From a checkpoint of a small transformer trained on Wikipedia: normalized queries and keys.
MLP neurons of a small language model. Each row is named by its layer, matrix (gate and up: input weights) and neuron, and shows model dimensions 48-111. Each number is 128 + 24 x the weight over its row's rms, rounded and kept within 0 to 255. A neuron's up and down rows have the sign that makes its largest values positive.
A block is one neuron, or neurons of one layer that tend to fire together. After each block is what it responds to, as a language model described it from the Wikipedia text at the highest values.

L20.gate547 [123 105 120 111 107 150  79 101 131 119 145 156 103 105 128 179 148  94 130 144 164 166 117 119 117 155 100 119 102  87  94  74 111 137 174 154 169 171 101 101 158 132 152 119 116 115 156  94  91 177 128 120 113  97  92 148  95  93 115 173  95 127 108 104]
L20.up547 [120 172 113 103 125 114 139 138  72 146 124  99 136 127  97 131 165 124  93 146 121 152 137 130 113 165  83 141 163 104 109  93  90 119 130 130 148 105 123 158 148 129 145 103  85 122 136 146 147 129 105 119  72 107 148 106 158 101 140  97 124 160 130  98]
Pre-verb auxiliary slot

L12.gate12 [148 142 128 130  87 105 121 121 147 118 150 136 113 145 155 130 170 105 130 133 160 143 115 133 162 127 113 107 105  90 132 119 139 125 104 153  95 172 130 102 116 101 124 124 106 154  88 119  97 142 137 108 148  95 124 128 122 120  88 134 107 139 127 136]
L12.up12 [134 108 131 103 109 108 140 113 131 120 102 117 139  81 178 116 183 165 121 102 138 215 110 110 129 133 117 120 148 111 111 113 107 105 106  89  88  85 154 108 104 126 123  92 167 148 124 146 118 142 133 143 111  96 157 156 129 149 152 128 106 109 142 144]
L12.gate113 [ 84 153 174 153 179 134 131 152 174 129 123 134 133 137 178 148 158 119 116 124 144 129 112 105 197 107 126 139 131 116 138 139  90 139 131 118 111 118 116 111 144 113 127 104 127  86 179 148 111 126 121 138 128 152 135 119 116 125 136 124 142 134 134 140]
L12.up113 [168 123 115 122 117 106 134  69 157 142 123 129 114 101 120  90 124 107 150 112  99 136 118 147 157 166 111  99 144 103 197 116 138 138 124 138 124 176  98 147 145 111 112 148 188 171  81  78 128 170 124 105  75 117 161 102  98  89 117 138 123 166  83 133]
L12.gate503 [156 105 102 130  92 141 128 123 198  92 107 128 135 108 140 109 101 126 155 135 106 172 124 142 163  89 141 146 113 132 126 104 120 132 179 146 121 128  88  90 118 124 174 107 128 153 114 116  74 145 160 116 124 114 131 134  94 143 118 154  88  99  99 100]
L12.up503 [101 127 142  89 111 126 146  80 130  99 132 170  63 153 139 123 156 124 144 136 129 156 169  97 115 145 120 138  99 105 139 120 121 124 143 147 145 134 146 149 141 155 114 160 129 122 117  96 117 105 115  43 107 128 158 127 126 126 154  83 104 148 133 116]
L12.gate627 [174 161 146 112 136 106 112 175 104 150 170 128 146 119 133 105 124 137 124  79 164 131  93 116 120 152 119 106 159  92  94 144 132 110 164 138 132 113 134 101 126 131 162 140 133 121 112 124 123 103 120 159 122 109 117 169 119 116  73 126 152 148 123 122]
L12.up627 [122 151 143 103  94 106 129  98 131  89 129 123 142 147 151  93 113 130 108 150 139 170 108 156 122 136  78 120 132 145 112 161 109 155 118 140 115 137 123 124  90 108 165 108 187 127  74  91 131 148 102 106 114 116 128  99 148 117 139 108 110 187 130  99]
Abbreviation period before numeral

L5.gate47 [ 94  85 120 153 113 116 107 113 147 132 167 126 122 162 116 120 166 124  93 170 109 119 158 123 132 119 140 140 134 115 116 100 135 148 152 154  89 132  94 122 170 130 173 121 125 122 136 139 140 181 132 133 152 162 124 177 133 119 134 145  99  94 134 150]
L5.up47 [126 104 148 106 135  86 115 110 100 158 103 154 109 171 120 123 141 169 122 125 138 138 101 111 112 139 109 141 109 128 153 162 116 132 155  96 125 124 118 149 157 156 147 105 145 116 141 157 126 153 161  96 143 138 119 155 153 128 102 136 111 151 114 137]
L5.gate162 [153 105 113 128 141 127  70 133 127 153 158 150 136  89 134 171 128 139 122 130 111 104  68 117  79 133 127 137 114 137 100 140 124 159 130  94 121 172 143 143 143 105 134 112 114 140 123 102 142 116 123 122 148 130 196 102 110 145 151 128 106  93 132 100]
L5.up162 [ 98 110 103 123 121 134 108  98 113 143 124 138 138 120 108 125 132 185 117 175 139 137 162  99  95 130  92 109 132 112 107 108 133 175 138 139 156 132 121 145 139 160 196 135 113 137 137 137 142 141 124  99 163 121 111 154 137 100 176 106 152 121 116 129]
L5.gate279 [118  98  91 131 135 137 124 160 107 134 102 149 154 100 125 138 122 134 122 134 125 121 170 146 105 129 173 138 136  93  85 131 124 108 149 185 140 166 126 146 150 103 140 101 158 176 128 139 115 159 125 102 122 150  89  93 102 112 120 111 132 113 138 173]
L5.up279 [165 123 122 155 153 111 117 119 149 111  93 135 115 120 112 151 150 152 148 159  98 101 158 122 110 197  63 160 142 106 138 160  68 147 101 148 126 137 137 143 124 108 149 102 131 148  93 149 115 128 163 140  98 114 101 132 121 137 102 109 131 117 110 117]
L5.gate423 [ 81 162 120 112 136 165 141 168 133 115 176 120 105 153 136 153  75 137  79 142 127 165 145  91  97 159 100 147 140 120 129  82 157 121 122 129 131  78  97 104 136 141 141 129 173 120 102 149 150 155 145 152 180 118 124 156 133 166 124 118 113 113 164  90]
L5.up423 [ 84 121 103 161 129 130 172 143 119 157 132 130 125 133 120 131 150 153 140 122 159 166 104 130 115 151  76 145 123 125 149 133 136  99 141  91 149 185 121 124 105  97 123 163 105 151  81 144 140 126 125 114 122 122 108 139 138 167 104 124 133 121 132 135]
L5.gate545 [161 145 101 133  95 131  95 102 128  88 139 134 163  94 111 123 160 142 143 125 149 124 128 114 143  73 129 132 159  99  92 152 133 175 130 136 123 155 109 120 138 108 157 144 127 116  86 125 133  87 119 131 120 121 133 146 146 153 100 118 147 130 180 124]
L5.up545 [157 135 126 185 115 155 148 103 143 141 134  81 117 105 139 138 126 111 126  98 130 162 150 151 129 167  89 158 166 108 107 187 130 146 149  76 128 130 131 111 140 143 113 160 157 139 130 141 127 127 144 158 179 134 106 156 124 168 108 126 133 102 135  94]
L5.gate590 [131 162  98 144 121 141 153 134 143  94 136 160  93 148 110 167 142 160 150 119 118 185 140 109 137 140 139 107 161 165 105 129 124 122 120 128 110 156 106 123 115 155 118 139 142 110 113 156  85 129  97 110 105 110 173 155 164 146 145 140 119 129 146 166]
L5.up590 [190 101 111 107 143 112 122 143 126 170 119 151 105 190 135 135 112  93 120 141 140 151 104 164 149 143 102 154 161 117 179  84  83 145 122 124 112 117 119 172 127 111 128 148 168 162 124 135 133 133 167 150 159 112 124 139 146  50 119 118 104  87 126 126]
L5.gate596 [140 130 113 118 120 109 121 102 167 138 119 140 122 129 144 110 136 110 106 110 134 113 138  93 111  72 143 155 116 115 144 110 124 127 151 149 177 194 135 120 130 134 156 132 156 117  99 138 114 113 148 103 142 105  87 133 106 171  99 168 107 100 119 156]
L5.up596 [113 118 131 139 143 136 156 136 151 100 160 130  91  92  86 115 116 140 127 129 106 150 134 100 102 142 106 141 121 134 134 136 140 161 155 139 132 110 172 133 161 126 111 163 145 159 142 145 119 121 143 136 132 146 160  98 123 145 117 127 123  78 116 128]
L5.gate605 [151 119 178 110 121  98 125 112 163 141 141 128 130 128 135 130 131 135 107 142 127 103  94 136 153 145 140 116 128  71 174 129 118 111 119 111 144 143 137 103 116  98 121 148 167 113 134 110 160 108 130 141 138  72 126 132 105 145 157 137 139 109  98  72]
L5.up605 [121 142 172 175 112 126 119  79 120  86 163 123  96 126 124 111 147 119  98 144  96 121 135 132 104  62 162 149 153 148 163 116 102 135 149 111 131  92 141 117 124  66 129 146  81 128 148 108 140 132 158 109 144 171 100 145  95 162 121  98 129 146 139  84]
L5.gate606 [147 108 164 167 130 101 103 134 158  84 141 136 103 144 111 155 120 117  83 137 122 103 137  91 105 124 119 102 121 168 145 139 105 139 116 156 107 136 119 149 142 125 138 129 133 156 139 143 121 116 134 162 107 145 126 152 103  96 107  86 118  74 110 123]
L5.up606 [134 148 175 137 107 175 150 128 122 101 135 153 139 131  93 103 128 114 125 107 133 125 140 123  78  92 156 132 142  99 124 161 135 121 142 138 121 141 141 155  75 147 123 100 190 139 147 184 116 128 121 112 128 130 131 136 126 129 106 111 108 145 144 131]
L5.gate737 [ 96 132 147 150  70 148 124 133 120  91 120  73 123 146 148 120 140 137 125 107 133 124 139 142  98  95 147 167 113 120 147 160 152 131  99  97 142 114 126 115 115  93 113  73 131 141 126 132 120  83 123 170 112 135  85 167 108 133  96 149 137 162 130 154]
L5.up737 [131 123 129 134 145 120 158 123 113 133 129 110 131 129 112 151 118 151 138 144 113 124  98 114 129 152  88  71 138 123 105 168 137 112 141  91 114 146 120  56 131 103 145 115 159 151 142 124 152 115 145 159 103 146 120 131 162 117 131 138 130 140 139 124]
L5.gate740 [129 132 141 123 114 113  63 125 139 143 161 115 140 120 123  92  84 109 150 194 112 148 124  85 170 108  77 144 180 123 155  72 127 154 149 110 123 126 107 155 151 115 118 117 139 141 134 116 106 158 137 121 173 126 109 101  76 149 139 143 136 113 131 126]
L5.up740 [106 104 136 113 118 127 127 132 140 153 118 111  95 155 140 146 125 185 129 145 135 120 149 147 119  90 148 179 110 109 110 141  90 168 135 172 126 163 125 104  94  67 127 133 145 150 134 126 188 155 138 171 137 138 104 146 129 106 100 127  66  73 114 131]
L5.gate756 [102 127 130 139 131 126 145 126 151 119 140 124 135 118 120 118 159 113 100 130 113 113  76 162 112  61 128 106 102 119 124 117 110 107 124 125 106 117 116 103 100 138 158 144 162  63 143 169 115 134 107  69 126 122 144 119 121 132 123 115 140 129 146 175]
L5.up756 [125 111 133 128 178  94 114 143 155 147 129 123 126 149 118 116 105 132 137 168 134 139 140 149 107 143 132 130 142  99 153 123 107 123 141 122  87 166 123  77 185 126 149 116 123 117 137  82 150 170 121 179 178 159 109 140  79  73  94 101 146  82 111 135]
L5.gate783 [118 146 138 114 138 138 126 140 136 141 155  90 138 147 105 164 118 133 164 148 127 118  89 146 102 103 141  95  95 122 135 119 123 136  87 106  79 115 108 133 120 150 123 118 155 152 133 137 117 134 121 132 106 178 129 135 164 142 139 123 128 105 136 151]
L5.up783 [126 128 135  90 116 158 124 107  98 129 190 106 148 120 121 137 111  88 168 138 159 110 123 175  78 158  99 156  76 159 140 160 137 136 117 151  97 129 107 135 117 131  92 130 102 150 119 177 142 106 158 159 111 130 110 129 115 140  99 156 170 140 100 161]
L5.gate796 [150 117 112 115 127 113 113 107 128 103 142 140 156 114 149 119 140 113 116  95 116 167 116 132 117 139 147 158 190 148 129 121 124 115 129 180 120 144 148 128 115 115 169 126  90 142 143 118  95 108 103 190 123  78 139 142 129 137 113 136 123 124 131 143]
L5.up796 [122  87 114 134 150 137 169 134 145 131 165 127 134 123 122 115 114  80 144 114 163  79 174 103 111 158  82 113 131 122 122 140 125 112 150 134 109  99 131 156 138  89 131 120  81 139 115 155 103 123 121  97 136  94 122 145 129  87 122 148  97 155 131 112]
L5.gate846 [137 140 123 123 103 119 113  86 134 129 148 137  93 146 129 135 109 115  97 120 163 122 163 108 105  97 103 132  87 139 129 101 126 140 100 139  90 130 111 132 163 124 148  93 151  87 122 135 165 110 110 143 120  92 123 147 112 158 165 154 152 133 143  87]
L5.up846 [113 103  79 148 143 111 103 165 139 127 104 139 112 132 157 117 130 151 149 111  94 151 113 129 101 140 162  98 118 147 150 186 136  68 108 164 179 141 153 109 112 131 136  78 106 132 134 140  99 146 118 146 113 123  66 134 166 127 134 138 153 113 103 152]
L5.gate895 [132 122 131 132 128 108 133 149 160 128 148 103 138 141 129 170 144 135 129 181 142 174 130 168 101 105 133  52 142  91 155  96 158 123 135  96 155 115 113 110 143 114  87  92 106  53 106 129 115 140 130 126 192 145 157 167 141 123 135  88 101 127 123 147]
L5.up895 [142 131 139 170 126 109 122 131 132 125 140 111 133 171 113 125 176 112 124 162 132 169 142 154 120 164  74 100 163 142 125  67 131 126 103 106 112 140 117 117 118 130 104  82 130 120 134 127 135 141 133 128 165 109  99 153 137 126 134 109  72 150 167 118]
Also/not after auxiliaries

L5.gate19 [154  66 130 121 123 135  97 119  88 148 123 101 156 151 125 177 112 138 125 122  89 129 116  95 158 126  81 150 116 161 106 142 166 121  95 133 144 104 129 141 117 163 152 103 185 164 171  57 163 180 150 112 118  88  73  87 146 113 170 141 138 152 107  98]
L5.up19 [111  96 137 110 123 138 102 125 109 150 113 120 143 119 137 115  61 115 113 122 146 107 138  89 128 138 169  98 123  87  92 116 127 115 120  99 106 101 142 106 108 154 167 121 112 148 135 117 135 163 124  79  67 140 139 150 150 136 105  96 134 132 113  89]
L5.gate20 [143 112  97 111 110 112 101 151 143 107 114 138 119 118  94 129  93 108 111 117  90 140 126 171 141 155 160 132 106 139 145  92 129 128 135 140 105 155 173 125 149  97  91  99 123 139 138 161 117 174  95 142 123 133  95  79 108 114 124  72 128  84 150 127]
L5.up20 [161 127 104 179 170 111 153  96 135 140 125 128 117 111 149 159 162 111 144 114 173 128  95 189 160 105 128 144 142 150 151  95 136 121 124 122 140 117 156 133 105 124 129 104 117 117 122 157 117 151 134 130 106 161 144  90 127 144 133 130 128 103 135 142]
L5.gate104 [163 146 135 121 147 121 136 134 129 108 133 121 120 107 135 172 108 116 150 168  92 143 141 167 129 136 109 120 122 151  50 103 142 143 140 139 122 126 145 151 102  95 125 134 116 102  95  79  98 116 149 114 112 114 185 106 123  88 149 130 116 111 126 141]
L5.up104 [145 118 150  99  92 133 133 119 135 134 113 126 154 109 153 126 106 131 117  86 108 140 110 139 121  91 103 122  53 147 102 137 131 115 115 119 161 132 141 156 124 144 114 158 113 169 126 114 121 134 107 129  84 108  64 117  97 121 132 166 122 122  94  79]
L5.gate195 [103 163  97  90 138 102 125 129 130 142 118 127 158 147 137 135 104 158 106 106 134 106 148 113 159 137 119 153 121 119 130 133 143 104 146 128 147 139 126  58 149 145 161 128 114 152 102 130 156 128 158 130  99 126  99 115 128 171 145 145 136 157  81 166]
L5.up195 [134 116  87 145  97  74 111 120 111 132 160 107 147  86 140  95  87 122 139 149 155  69 160  66 109 126 115  93 139 115 138 146 125 103 148 132 127 171 117 136 105 133 114 139  86 129 135 145 154 168 129  75 114  78 148 148 100 126 134 138 149 159 125 118]
L5.gate263 [131 124 152 121 141 100 111 113 130 135 120 144 150  96 166  93 106 136 106 110 123 133 151 103 101 104 115 139 117 181  96 122 124 139 102 192 148 164 117 120 120 148 135 129 117 149 152 141 114 129 138 129 151 135 145 104 105 102 134 114 172 115 103 121]
L5.up263 [143 136 101 167 120  86 150 117  97 110 142 114 140  97 170 141 129 127 105 106  87 166 113  91 107 152 113 222 117 129 110 114 145  90  98 118 184 124 120  89 125 107 132 127 133 109 125 113 144 157  91 157 121 148 126 139 142 119 142 122 158 127 117 130]
L5.gate306 [104 139 123 135 162 131 160 103 112 169 166 129 113 123  75 132  89 100 131 110 109 108 143 147 185 167  77 123 103 143  97 102 109 159  95 126 131 123 141  90 111 135 138 132 137 108 103  99 136 142 124  71 137 109 158 110 154 139 134 123 169 119 138 153]
L5.up306 [146 148 159 129 107 101 106 137 126 149 142  91 134 125 137 125 124 123 113 137 129 100 143 120 114 140 117  88 101  88 109 160 155  89 123 109 154 155 120 159  90 168 107 136 180 130 104 122 128 125 145 145 119  95 186 125  99 157 148 119 154  96 137 128]
L5.gate539 [140 112 121 143 144 106 122 154 170 108 182 125 133 119 162 142 109 106 149 177 153 174 156 104 182 189 142 138 120  85 146  90 140 156 133 114 140 148 117 129 168 130 126 151  76 148  97 153  96 180 135 127 114 134 107 123 118 128 163 164 119  93 101 103]
L5.up539 [116  97 140 139 157 115 144 138 127  92 161 103 136  64  92 117 126 130 168 169 112 118 147 128 169 127 162 133 151 104 166  85 166 159 125 129 135 135 125 104 128 109 130 132 100 149 114 108 121 146 191 107 105 124 143 100 150  98 151 130 115 115 136 131]
L5.gate571 [221 162 149 151 129 108  98  93 109 141 130 137 126 125  88 161 117 106 120  90 166  82 132 128 135 113 136 132 132 116 134 133 130 100 130 141 156 113 105  92 113 148 115 161 149  90 132 107 123 163 110 102 124  74 136 125  84 115  88 115 115 134 115 155]
L5.up571 [110 116 137 114 112 106 111 159 151  75 128 162 128 133 150 152  89 132  85 105 146  93 173  83 157 131 122 162 131 188 161 152 107 132 110 110 151 100 132 135 142 134 172 125 120 159 105 104 130 109 132 117  76  94 136 147 130 153 146  90 119 104 120  88]
L5.gate585 [ 74 129 127 109 136 111 106 126 137 104 162 129 165 141 119 161  91 128 114 120 119 195 115 125 125 129 146 151 121 147 121 107 151 129  61 153 103 155 129  73 107 111 106 123 113 133 137 148 105 152 161 144 115  93  92 152 117 134 122 149 129 127 109 141]
L5.up585 [120 126 145  96 124  93 105 137 124  69 102 141 132  91 148  95 103 135 120  98 118 108  99 118 154 107 131 141 145 111 147 109 135 114 105 156 116 188 166  85 104  85 142 110 131 133 108 152 136 119 128 123 118 127 159 127 103 104 111 130 167 144 118 113]
L5.gate589 [110 164 135 131  95 122 149 165  98 143 118 143 124 121 128 102 128 120 128 114 150 135 130 168 126 132 131 124 156 113 110 155 132  91 158 153 111 102 146 140 153 123 142  87 123 103 133 109 138 179 113  84 119 137 163 104 141 168 163 153 112  88 109 146]
L5.up589 [152 134 110 153 121 107 146 142 177 117 187 138  92 127 104 120 143 164 102 130 128 123 128  97 179 119  71 110  99  52 139 112 173 112  96 142 133 118  89 121  97 145 153  85 153  78 134  86 159 153  97 112 125 107 159 133 115 131  89 110 132 138 134 108]
L5.gate635 [159 112 126 122 117 111 102 112 111 126 173 162 129 108 106  93  92 136  97  97 137 129 106 131 118 146 117  89 132 137 106 130 145 122 114 141 150 151  85 132  74 126 130 149 165 165 148 137 100 149  97  87 151 161  97 106 118 103 153 107 152 168 119  99]
L5.up635 [161 119 164 135 130 124 140 150 150 106 108 148 120 127 143 119 162  95 138 150 116 162 134 100 151 111 112 141 136 114  83 167 183 118 128 109  84 182 139 108 131 189 107 128 156  91 148 135 190 104 174 126  94 131 145 140 124 127 146 101  91 172 118 150]
L5.gate770 [162 111 126 151 139  98  96 106 134  79 139 123 130 109 133 134 101 132 106 153 126 119 117  76 178 129 123 146 122 151 140 155 174 113 132 131 124 147  78 141 166 151 135 135 106 137  64  86 116 107 129 168 119 127 145 120 150 120  88 136 141 115 117 114]
L5.up770 [120 104 140 167 139 115 109 185 136 126 105 101 134 170 103  93 113 123 137  95 124  72 133 129 166 103 139 130 130 125  75 183  95 116 133 131 109 118 101 119 132 170 111 178 109 152 114 129 138 100 139 120  73 116  92 141 126  98 111  89 158 131 135  99]
L5.gate794 [110 122 115 112 101 141 121 127 140 124 124 143 132 130 135 117 114 164 130 123 117 154 154 111  57 175 117 129 156 116 116 124 120 165  84 127 153 121 160 134 141 150 100 149 109 174 109 126 171 161 120 125 133 138 136 172 157 148 128  93 150 171 134 155]
L5.up794 [114  87 148  70 125 150 137 126 110 145  85 162 108 148 145 101 130 152 106 136 104 130 186 141 115  86 130 108 136 117 138 136 116  91  91 125 120 183 132 143 137 156 126 108 148 125 107 145 162 150 140  83 163 134  87 100  90 152  74 151 124 147 100 111]
L5.gate842 [122 118 137 141 134 118 114 152 130 111 121  85 148 116 109 146 127  76 148 107 123  95 143 123 131 152 112 110 103  83 126 152 165 125 144 122 129  70 121 151 127 157 141 103 102 145 137 148 110 107 130 116  84 103 106 121 146 154 116  97 120 135 133 106]
L5.up842 [149 156 106 135 142 110 148 126  92 146 142 136 147 136 139 113  71 124 125 169 171  90 135 120 115 136 144 127 118 146 102 159 161 158 145 130  75 116 122 144 147 162 128 138 160 130 135 124 148  98 141 122  42  71 111 141 152 142 113 153 109 156 126 118]
L5.gate849 [137 120  82  83 112 119  99 137 132 123  89 131 129 140 161 105 120 159 101 147  68 141 139 125 137 151 129 138 100 117 147 148  76 119 108 130 110 119 137 151 167 136 171 100 139  99 134  96 111 170 159 107 159 121 125 115 151 123  95 169  89  87 150 127]
L5.up849 [152 168 145 109 116 116 117 110 138 145 114 135 158 131 172  98 123 155 100 133 144 153 125 119 104 107 142 192  94 170 134  95  79  98 122  81 127 119 106 113 154 131 143  98 109 152 167 141 135 125 121 136 120 125  96 113 100 123 106 131  86 133  86 170]
L5.gate856 [118 128 118 171  83 111 160 150 137 162 165 123 137 116 142 163 154 160 125 138 130 131 143 115 134 138 125 139  89 139 132 139 148 101 141 142 148 116 116 122 124 130 178 117 137 157 128 112 130 119 140 105 117 133 105  99 139 116  99 156 171 137 109 120]
L5.up856 [137  88 131 153 100 131 159  90 144 121 140 134 202 160 128 126 169 125  92  92 125  98 185  94 147 150 114 126  78 122 153 120 101 124 116  92 125 152 122 115 165 129 163  76 121 155 135 133 104 111 113  81  87 121 158 122 125 162 109 158 169  99 109 129]
Word-completing suffix pieces

L20.gate834 [109 131 101 137 146 110 104 113 135 129 108 138 132 144 117 135  63 143 104 163 152 166  94 149 134 146 136 128 154 149 102 159 123 125 104 165 131 128 120 102 128 137 126 130 153 119 131 131 109 153 127 135 123 107 122 125 101  99  86 137 156 108 147 134]
L20.up834 [130 131 139 148 118 146 123 153 122 160 139 128 111 134 141  90  93 135  99 123 146 169 131 158 149 152  98 129 135 124 130 105 143 104 134 108 143 134 116 117 101 136 123 124 138 132 123 131 174 169 126  62 143 135 143 122 124 180 181 121 160 174 107 171]
Head nouns before "of"

L12.gate182 [120 130  84 155 128 184 105 140 158 121  86 112 168 113 115 122 150 109 131 161 117 107 143 141 182 154 136 127 119 133 131 117 137 157 145 163 112 113 149 145  78 131 101  92 132 139 121 132 169  58 119 142 142  99 134 123 124 153 126 108  92 111 151 114]
L12.up182 [130 132 100 165 150 154 143 132 133 180 154 164  84 119 110 154 142 105 119 167 150 104 112 123 117 113 147 152 146  71 154 149  82 124 112 125 152 112 110  66 131  93 166 114 116 131 113 129 145 109 143 120 146 161 120 130 102 109  91 105 131 140 137 173]
L12.gate223 [ 89 130 117 161 116 114 112 138 137 131 154 117 134 150 138 123 120  69 112 156 156 154 118 134 120  97  88 102 143  64 137  91  74 153 112 100 144 143 108 119 114 117 126 125 134 113 112 130 134 154 112 147 164 128 102 134 119 134 192 142  74  90 104 148]
L12.up223 [147 132  94 148 121 172 133  89 133 156 123 108 140 119 122 133 101 124 131  91 100  91 120 135 141 162 101 166 141 128 142  95  80  88 108 142 166 143 121 128 107 142 136 181 122 151 148 138 121 150  89 124  98 115 136 151 144 143 129 130 129 128 122 131]
L12.gate668 [120 129 149 119 114 125 128 132 132 102  90  82 153 143 118 105 119 113 148 137 117 107 139 119 140 155  87 102 132 115 112 136 149 122 130 148 105 136 129  79 104 155 158 110 103 141 113 142 112 150 119 171 133 121  96 172 166 133 121  80 157 179 113  99]
L12.up668 [137 125  82 119 126 167  81 145 162 118 129 136 119 105 133 115 148 139 139 130 123 148 161 150 186 125  99 159 127 133 116 105  93 126 176  65 166 111 135 112 111  81 119 154 148 145 149 125 139  97 126 150 127 130 169 105 144 126 104 120 159 114 118 126]
L12.gate712 [153 152  95 152 115  92  91 117 124 154 137 117 117 123 148 103 123 106 100 134 127 129 174 132 185 131 159 129 138 113 127  77 143  84 147 124 139 143 117 130 124  86 159 112 146 125 133 164 127 107 156 141 127 110 126 124 139 124 112 118 127 155 155 119]
L12.up712 [156 141 138 132 112 142 121  95 109 144 107 124  93 122  98 103 116 141 118 137 179 116 136  91 113 137  86 147 198 107 173 105  69 121 107 116  95 125 173 125 136 128 139 127 154 160  91 137 121 144 126 102 108 129 114 157 117 123 140 152  98 118 186 102]
Percent signs, word continuations